Part of a small language model's weights: no position embeddings.
MLP neurons of a small language model. Each row is named by its layer, matrix (up: input weights; down: output weights) and neuron, and shows model dimensions 32-287. Each number is 500 + 40 x the weight over its row's rms, rounded and kept within 0 to 999. Numbers have three digits each.
After each neuron's rows, "raises" lists the tokens whose logits its output raises most directly, leaving later layers aside.

L5.up263:492504473469425536504569487532412465446556459520499509513474512491495509542561486513515466431504543544546429536543462504488483507581440451512511468461492462426471573531524513440497461451557544552493501463540517497529518489531470483545507569492515458494517545466420519516502539487480501486476509513463489528475511466467546533471494501508520433454534497462541569536509489553527487508505534574517497531520569536499464505531459469560523496417463454492476525508437565472493480559478453481495545491456486551415539496520538429465474454474425530586501532449495525432472532554542542516499505434497554505441507434546516557462607539577473486533510459515462470500468435532536514468529501428569519500411529527509462521514559539508438479536492496566537434459484453489505552418445506
L5.down263:453448537527511553414560510440510525487416509501488520512533491500448436456552536523486525449507497567437496508493459522512507493557487494561507538448472541471529535575551496481515457483495500440528538517450490523513485488509473573530465561541499483470452490442462453503525560509538478517434541541575506458537503557551449533437493486512454459533506433443530515489521498502465534570504494499491546503546472509573481477494572525525503541442552462519501454426454538513444537464495510491487283505467477558548541496523460559528518454482558551483569518563503446486468470484477489463496529510546511498503486455544541487493540510570448488483517583428461487538434500555489471482541517500529423438522497487472526508539512452540505510531389459548537440490539480538504522475491493
raises: ", \"", "- \"", ": \"", " as \"", " called"

L5.up1255:513421552479548523477543535504505519497466501494480569578545461548577505515542530519481480480466499574560460530560494470494503533513480537494472560415575537581508599463545378434487501474489495521519465482484489451555463501516505572524487545456447543522478502455476486445523473470518493501475539489540471473544491470519542499480493545549576467464528426440490452492527521546523467567534506528455522550568488483510473458456467499540489560477471503518493611538491565486471513551477515459482386590431514472550505413499548459453491492471453485536481505499547473520582480536492566628503500444519485456458568481530509491479527535555517525486559517520487548536480489501478567497492475479493453476533500580532491551454538533472554515524472563551560429546504459468526519416527561
L5.down1255:470511504466514531454542534491498492506463437566472537482527537521457433454564564480441439487486484575520491456539498473494557462527491512499456549543491479440487513511486470410458501447446515512574545490496498530543475492434470506526529507434465507513511561481482489542555572517582489562483485528521560527551496498509539539484490466517523481455459462511510573490441460525497536527479377491528520465549517542563457459500530506516525507500500455476503471384567544546499508478517454526454554525446422611568480517557486524510474459549510500489403449513545477499409431514551492540533530443538468483518451474535520494527562488524456503466519576539491516553492519489467563552486501493610450534480479529509495525448472484556480466488386515444535452495527464492473462469463505
raises: " names", " call", " name", " as \"", " number "

L8.up1236:486459471497479525485467414564533557515500590499444437605463506528447501525498516528559416468445602531531560478449508462513512518447473505464482490448589518486535465496486557522526495481505573519480475493484482508492508516435422542555572558453526534496456511519503532406509447483472496450447464512510478515553497526488492658516507497458539483521437450527540466593561515528519491471440585449457530526426477472414485523506470475477479511504492460542506486492544547489469419509506464404501602440525484463470518518521550465427483514554593565531562531481483426499467482524543496523572523443483442530495533516463500499529487504483538507435469561503537505524539427501472540506500530486537492489537532483561513516486483490471574515564456442450464474509497451542515474492432532
L8.down1236:516490509501561511462505474456525546506508523446433456515470531459428509484487507456493492489468407475479507409478576541451498484539500532446481494430533484537515495452463587515549559493537479445481528563509540430539466476496422517577552546502421498543486483467571551486417452441560419542475490502526478474505494478535531554424462519478543526455474511508525481543548616454430494600527527534443490541487507429475451595480404551480543496533462623477476500524483540515466527507460482418465552490471525545489631522534514481429464517559565507554535524493526519506460471491524485515485522519473520450516485478541511529515471534550510491493535519482529490503510572472540476478429508546454522494492511497578508513494456532467488487567544449442491521513453486547457489489518524
raises: " women's", " men's", " Men's", " Women's", " at the "

L5.up958:508483456490543508492542460513514517459541548560435457484480489496451525535493482452543537550475470494533512503513501481509502542525564520517521548532483510469555528479468520484545512604526491525448464474488552493484549555487442510483547416508495478502494505479553459414467514461449497480577546503512400546561479483464511572511481505493493461482431480474484508502500472525496505525590576492476533492522570488477488461443388550468493546496494526511449505488491497483384555510491500470541419503472493514481500517501501478460466467479516490550439552565439559555498460479511393509483518468489598393470544448480481496567463521451480466489466480566537537513520482470490529583475481445497516485452496526589545561548476531561548452477469475504475551475532571509518575500496540
L5.down958:439483456548521495485462437491545521470564501562418458468488509517546572513501478502594473505542422507519432484551547442550513536473490531483552481513517497573533495562500496528567491599550497475481478489500493497496572575491501555514500514437450511481492508493547492477488558469478503480505538469459440481533513500449438536435470458392538484438555528435532549480546497528394483457480385511484490505463546436515534495496491506493491492505430509558455503532452523536557588571492510498459522468527549485444541486503567463466505522520491516523512495495493501489482506536450535557529516425540513464446469483548487519555528440541568461459465473472491461474556534494518462560498529444538510532460483595572508516486463499490447519448514529471435513492530449502491539460463533
raises: "men", "idents", "'", " like", " have"

L5.up866:488529517550490525535493507549492536533573522468481535533511627442523498483528531506513512517480507504523477524508466502494476565485471544424486481498503525584481532515533482523498486559447435513479484468535449405553450563432557454514455533491447439488504445470485480451595475491533536548495476576519494478510497587418501470415519460550548583525451520530499570437604467484503471495488515529483500452514504397450567454557481507525523588549453460424477545544520535480524558459473467543522444439472524541467556495518496508408493545437491479454493540474566525470523491572407429531518555520496431541538506525508448571452513519510538532481506522486451594457566461492472448477455525477567449519485541488519453474507533539429526479414490579515511520563464476514515493502519486
L5.down866:505578489473470587475481482516529484480424538450485531467473462515515593468584496508581492431487459461507535521527524505448531448485455536491479510524503520535459517537490470544495519530492487515507610483556479487520439489385539407522450467496547485495512439506449546571506505461520492576496484506522526443446483558503468432541516574471422503467484456489566468432478475506526477479474508480455575523482495492484529429522473528544479540491521476487452509488491455555524544427462406603528621519476493556459443509489496507427518562491442461428486511426541531464448507527469486444487460532454504532513506504476504516455492491537479540486484527417413501500572449453459458416409562538435503559516474563394472583488492444437573518491497475525451527513598492474568495498468502
raises: " pict", " images", " evidence", " phot", " video"

L9.up1196:507486514489462441508530535464606561448554500488516465549401493589485442477413484465462523481547533485419394500482513516499512460565475506503479573487435484546528498416457530430506528573484433546459535524541559498463502551499481573475513538490489531499476423512456489465463485465489479475402438496491557559579547482446458501547488496490481502534539443473474510499476494528504506470523517479552512509547524501546486457526508426505543487510552469459472508509410482483464516482516478526453548501524494529483522497562549477515472557525477448530506467497525477503484498462452478522471500533489475502456529516496493476479496518487499474619515533552504446513451485504471490413524541467555496449487520509443507462532534528548536463428459477544557549498497535533485486502473484
L9.down1196:572581499525449557509539481462483488518480515505512543488469469500571504522544480422519485509578583480469506539450486552463500537536548549471476533488534457593535426511467447512510463512475495465494453501549475487452520495527479505473462540595450564575462477489467470469528491542563511500512519521440471576495549471448519479535436533493497554498546486499521512485526508521567469496506564521405480486485486520433451474553556492458489475531505536528478501430560495461491499493545489555471483505470521496480501513591432527482471494491476562434496457446464522532531493499516497477497490495486544514577500461486486466475460557418469507509522543532449479483432439537606543470494433505509528455483559438487491505496537506494480501388562570521463508510481436538506513481551429
raises: ")===", ") |", ") and", ")", ") -"

L8.up392:474507515539572559582541462582504569497501503534488549525561508581543555459498528485492407456485560538508487501573489528518475530531544487447525510473509524522562484463474518507542501509430521575436567553505519528526487520514408500510482612549544525435489502538519516497507504418517527505513525503536494542522538459513513474487515457558465514557467587520446492508544457460516429421503569533422513530534505444521489524451501510466571509526434445456505487506526479439451472590515468595479481439517535532502561485468442505524438465501477482531494415448579551540449449510517491557463518495528547514477502488527567485451485472456473518480517550531542524560534515440571551521472513455511508553493522561499512444550482440484522553518536507551525575476502549510538494575514494
L8.down392:480560540478500560521449484550590479465488481483530489501476495541517511373568515501519485472503585494477504443497504580425473511487529419574505553524524553511520510502496505503487534450520501557493509508572535516454418466496484473464483524576532424501461478582486499445514452406525498501541548494471487488569461504487438388534495526491465570464520501530494594463535465579513461419505544471480512495563538460475511499505466536525464496548527456497446521485479467528499510440555495511477438479508510479477536528575487476531531524562433535479443431505547521474448457481490498478518467498519488535529471506515535552452484491484509546436531505537463476532526495446464512486584537465494497515477507542441474533472514480488508479511519475576540524532585529511517490467474470
raises: " compil", " album", " book", "book", " film"

L9.up1016:528568557489510491476421496421514455546531531459458496538527513508561465500486515568536511583493502497477515503510455496529468506511487491569555466408445579516511491497502505433438407500453528487516529512530463463538492494488507477548438454462538493483494591536475490560471465500518507500412490505548546413545502535509490481486480439498563486452544531509518518423526505462583591466470467506520515446519462521472469505483534562578545438597528485477568534512448482526510473471490498460491439586478469469438581562510524567475520544536481503457545474451482448529485410458456527567465454510512525519516474519468595528428534467491513446491509570450505530480564517513478463502500393485522527467518498452513533480524576429489512494482437441502532459583538460438528449548512482
L9.down1016:462558472521456455540491488429486577541532518473542438490500458543510506533488526454479460554437562494462520504514473518551542518516497573512568573460463496469481435514471572526443471452439559404409528532505489545430466523559480452521444518511452435497490564437434482419474535525480441493494529452562492467486518469561470548446511472448487452472568434451450518496509510556493472548548483477489483456482561529480476479526482452439521460521506460490492543503471527610530528457516457512579414552523457491479494525430467493444495496502518496480545424435508517592522473535518514541473523526626536562497463503462545569486470515469499507543491532526512517519475475424501513507483460501512407480537551567485521452491589473472469543524513537496539473558538513501506482537464492
raises: "ously", "uez", "y and", "y of", "y."

L8.up49:440526593502477529496506442527477489496509446492497414538569563529441478500503469496551469574488475513483501494479502498517551464480505495494541480519621502460403532473505510496471560505520516533564551526567533492483432523485549510571430457478553402573485443499483504506500448453437428528482540524515521520520417539504467464471512424516499536448461465558482569477458461449532479443548522525491493475400527501504431494519560464480461468529489609499539520507557544538455560530480472490580529505435465471496437523523434479540518469546447475529501488510545524507467509446490557480561574480519505411487514494436505570578586451540482507472476530520451506493492488451481532583494514535452511509505546565529550540529508459545520486474522487542583480473470514530473553506578467
L8.down49:452484617493538563498535466525481512469441488448506505489584468551470511512493552526471527535529493489456478575476445566472490495484523539570464509527546482488462507530543451528505530479468484449504599504525558524425482543491516466594477441543515529470521524513501537520493449472449467571562522492502548469550536485518436527529481492549494499535503484547531487505487481514490526489549553504498502564512575539507506533534525540448472538520478603534548465562398501439475478583468486578507287488470501473545477484516506454525449583463533529523565491493521494470500512447555547447500470515556481456528434507458518429493556506503484477523458495475529486516421452501444485524473478476496483486541556517479506502507516439537490458456548518458478505502446530537497470408506481
raises: "\n\n", " This", " The", " They", " After"

L4.up1209:481509522470484496544532452570498573442575453511501499490477564505472545399570431468485537604488485475454502490512460496517422547469518556472453520515537403510502467511528508478516522504554494400554504536470407457556522522532584523503568448482504540511522525536510516462506487524591518523557441452483546490536567469534485548477519471539466470516486437514507471488408447529446546489514543503520570540465525483542493512501520445483583593567435503479468498483663500524511490545568457479486530497460490520485516455520419522501528524535502520428551530469536559433529421524525529507469496469469538513494563455441441480440541426420545534457440488485570477489443439523575465431421499549494489531451501449462494452512487473560431468479506489474459419488532541490505597552432469
L4.down1209:456486484418509492524556466538510546447498480522486580455494426520456485468500501573464554479558527502518485519483473513522411510530457474469527595529491496515470422514552446549486545553474523464501521503486504523540462446519550529525491461540508580567491574404493496485502461529622498489471520504435472481516467480498452437503494424505421469532522498563453452469463506574501525544541483475498537541440508540485446501493511483553545486458471486517374489459508484484548519511523448456547477468485556527474511470453483553491443470487481445460458519499468525482461520484504532476452541513482539482495427470388491477485538478454511462504534511536503483512488517496544496476479474516513544514487531495456530481475444457528547453474631492506480461447518601500547492486462565
raises: "lahoma", "etroit", " North Carolina", "hio", " Ohio"

L9.up932:561489584497490485502529533519469522475529537529494506505460536544498415508476544480553473449513438546420511535453484476464540491470441461512417501500621499540473485480550534482527512542486445557576490494477540551529478497492510509550455469488515489548536488473565501442510376487494491544438558526490493577536523505485504441482555453513482517472466433522539501496466439497569606447528463481493505450461498504474496514464459484471527449439457529518536511484475562420506485515498515452588489480458515507492458500472455562541442458547467490515477467512509508463480524454477535539539551540484508447479493546551527577495503482505476457493407483516491419507500454523501494463541474554533491449497446526557525532513541435550505507489464454449559485446502460530442544502580477
L9.down932:476485568478488484460512455515464501522460531471533487515453487532583515534556540448514486516501448470510515466454523511503503515457487509452484536546503455483449479552570475533506543513572485494482448517502443490456549475512552478579460436526512455487456501491527483494481524517480543522439428410484537469525527473460549482528528510503465504478508480517537445446578533577499485468465534517507489541462487587529549424508474511543500500459519487544493515557579506444455504471513494538456246418457503444517510462503516455486542440399532520520587547493507509478495435578513611549480408501497517464510493484482507513491508531462525499535525551540537525452515450468448476453468561546479427528558541459482485478455555510496512528472486423566437431484515454557462518533464504
raises: " It was", " They", " The", " Up", " After"

L3.up347:506441464531537495513559485491497526480528524544580508469530471487513537444473561497492471527485470519589488531622458556493435537531563504534525419555455498433511565455562528518540506427486492503459432474477526490549486545455520520492524524375555554494507536530474438438517544506529495456561570483500413483534476504496499542440474573452447475523496523452511571587459462515524494504480454553483532500524625527558576424467420478552549472438475495563488517549488497476466494507485559490494447466490415551528497512531545503474500430517561492556529533525491528502494486463441421562479498500559472463474483498525458491538484473509479510456514510501539531493493530507488524453517477506443483516450499550503417538548502434414551445480460498491476478500525530504522539562519537
L3.down347:456453462521514482492509452519524480386578524544451491501523508491519582542462458562543459467481508566515431533522517461500533584490540537471437538540516517555535421513475477561518496593514533553531528521432483515565552563477480485451493488462453525520453479438544493466479569480484493495522498448504486587492559520483429481470457484436487386437516477517505535462518489525410463476510480493497480491521529470470521498514502520539507523508507469550477525444515531529514517509477492496510513428438574425523478530463504516443476518494451465502513567517500480576475504436464462492447566481495521491459466476507475527549527504490510551433473489437480487442540511481495485503493492456546529514478528597549552528499431511449503524425464545485471506474533507449442470504509605
raises: "'", "ons", "hip", "akes", "’"

L9.up433:506522496431547501498542547548473516461434549501505453505515552486548476474473529477524485538489507499524413461494491462437522426484503533547512498486522565480482511509480553509461520489480509520506513546476534525479506537560566506425539541531510512491550436453433543473497506458501509562510506554443507456528545485478544543450510508522474435483494533445543485559449508528467432448532489595457391465553475542494596522508565543457494482516506515509492437464550522445535441470400460533488519496421498457499454549476571530533480484498476490558484534456499567485535517469437507549509551519524585598545436458500496543564521521523569495558490516512534507466560478523510477473487531510576501518485559471517537500544612489512518537430499498460543465514517528518524517520567473
L9.down433:516451551435557505533532456508545525448496490531497450596449511519560485480512575542509473584501511529504479448452522469478512417468521603551495527500486563516569538419513472457452523523480472548470519504525551519500489527490545486474475524526491480492571468459474519405480502483503565467491484574500506527488558497513535561451466428482520510480504521462532529517493465508496507489433477530456440486524501466553554560567515542429487479463504548505515392572454524490472463403429506473471536513454504518568440493514456504570458489504520469514467496478487500492535521483531554545495557499462484570469451429483490504503540522472524441540530556505410535487487413508489534503490499577491461526494515445465499468484523479447507539509539549496502450527480487535509501481521548
raises: "ed her", "ed his", "ed the", "hib", "es the"

L5.up1260:557460490506478529537601489537454455583554497437500544427578491455574522576461472518476481447524506561517521471562461461494462487529474483480534503479567442534467405548487478495439511532478473524502499459471461417430499502491469529468539519499566411472523511477468470463586462499523459523525480522511532517507442542522556459438439523521501508460477516500475494541480593483548474546528456456456519477507493490535507446587546519496454446490456432536536498496506550503488474455483544478430438575602508394586563489494497457509490472502453485479535499529529481534482525565477509455495570487561533511494504505495487522481528447481469502445536522533490499515476488467499455562461520477441545452425452529492428511519575549534498511529514514461539444500489419515456523585514365
L5.down1260:542512518449436555527527506490517514449556470466475563500510507515467434511403492539478491502511493547481477494511482510485547557495481537535497487502504465503504418558457482504531421452590468532490518483530456475524504454456485474477470505552453431496502479423457494462485507479478448511547513517508511546459454522546501466493506520586437538427427539510481494542526483463471494519543524482465501503456432481497426523514464504501524432488436564603439461509540555499525563484454541522448427550581507480459575449470462424480527471542470526472522456572453466473455490570500473479479551537478555477502530508499475583503541486492502497462465529441509506493508505524468471499514514450521567499385483559437492503497500579483540469541540525458535527528523387505490570556452509
raises: "D.", "PA", "A.", "S.", "C."

L8.up59:512495487493504476519478467457513535452482456522493502521475520468454446458591527526559577551526446524567491550537539513512475579556500473508412516502546467524463549562509551526404532467512526462557462474498484546460564495477466586493497464508462504481414464555480469498452439425500524466512463535509504467520460549537513497475550510469484456473494463455579501545513575469547458494524514510452471468497508488481439473462433532512504501573548481545488562544595484526525519487489421506509466470496542469454528493449455489519490529533484470462540550435487551454487436498450488569496470547526519512473468506506514432470551512542535408465484428474450465467561480534605494496523488595528473494497463530487461485536545530473503532510497481464517503486438518528495510453464515
L8.down59:533585550491509540508537542474446502521491528553479417562485474493421495613535498483545543479522484486565547505474486478407462512481495506478472406504508467525491528501534515434515542473532524450452492550512514508488451552480525507440519519578494488590438480480473477487515564507426469496464574486510497520453554542512501490476472442480475486457492443505475554525499512454490529519493499532543573465546496508493484527454506522458470521592503425467432522517533433464497473470488484492505486444464560565519475549479460576488533479531460496492439575550516488479470466499480429510535592533496525412549538427523509544523486476500490523511517551512479501560522512542514474559509515427516417428500558444527550414550474460437454555536515449466508500496535505514544493429564532
raises: "an", "ano", "an |", "an,", "an's"

L9.up78:532495455508599490570467463557513519508522469431524527538454524505582466505491469452451510569463499533445465494522565559528442512461540494539562518445485527503515462533481555529452515528462506503486549456492435529444548487486473447556485518497497456417513503477525501584568541484468518480517490448492462542488527590429425559455503524513496480508515572409448542418528547517474405396556449507512463467535500503481537559478535445551638498489477451459539459524483474482456505533575480514533421458539454445426494580563528504473518489459487485479518391497522474513550494462476494479437546464431585426465378499600507494475547386554483542573476460510569474516546567499422447516525476498451468511592507502504534520496524517474520537564481517530518467583505518507568455465476469
L9.down78:445447541524540510495494449538525436459444461528455547447522512466511437508476450538481496516475558556520517502443513549468435545475526497527536565496518510512489480428476518513521497509443551537480565528479558484473508384504545465537468562418525471441525449432478474589543507515503448476509495417493549506494554535434484542467491460561546494489475532513471499393504477475524506482511534474506430463491563506523562522510482459538495479488491495509559496482523520561471585494420486534514480549493409438510545550531505461458534503488486560547507419476478513537501537553537497403556459453333507570518442493514519505421506486458485483470434467498538484535452428530520515502515466474433519538522527583520479509470564539441446575547506453532477556504484418534486474588499427
raises: "ion", "ion.", "oria", "ion,", "ions"

L4.up655:518480480578495504498522531430511440452501509572528505509444614547559443543500516427519523485442547489500478485488510582495482490490549486506534528478467489481506535516477520447558496456504518464494528480499482501521535446473478450543480493492475504454480501532469525477527513488511452497479473477451447448582508517508520512462462535480494541522454501504514436534486577441529533494459511488526550462518446455535499452493470404482449470464456556512475521432521502422539412503487528483582442513504484479537501450563558482544443507552485490617499417515511465481442512575554462534477497504436545498490497552602533553515466483456506465545478480581413502489493485509448526458513533501484518593639524493560508513523498501535529504541471516529537452470526532488555424508500426
L4.down655:432521468404548531496487551475501454465465505494505497509429507508514455558498491457535541503509524489491501525503516548425516457469492439483497480444513464504542554473481510499490392465434497447510552592438430406468566477524455470490441460521476452541531472479514504520518520506495529496530475503449525542557499552587430493493419462441472554461502539499513440487520499451513503536494471538432533440535503406518514477508468496459475453539530562468489454512530564453530491562503440496533495525590428560529521430555499472551461505524485429544630528496515546496435502522499527562460495532414544491472495579577523461525454534471562457531535495544479544523468474542568571499507525512445436542532455522502505628535479437472552505514497511423486448484541570457578473512460513
raises: ", France", "akistan", ", Germany", " £", ", England"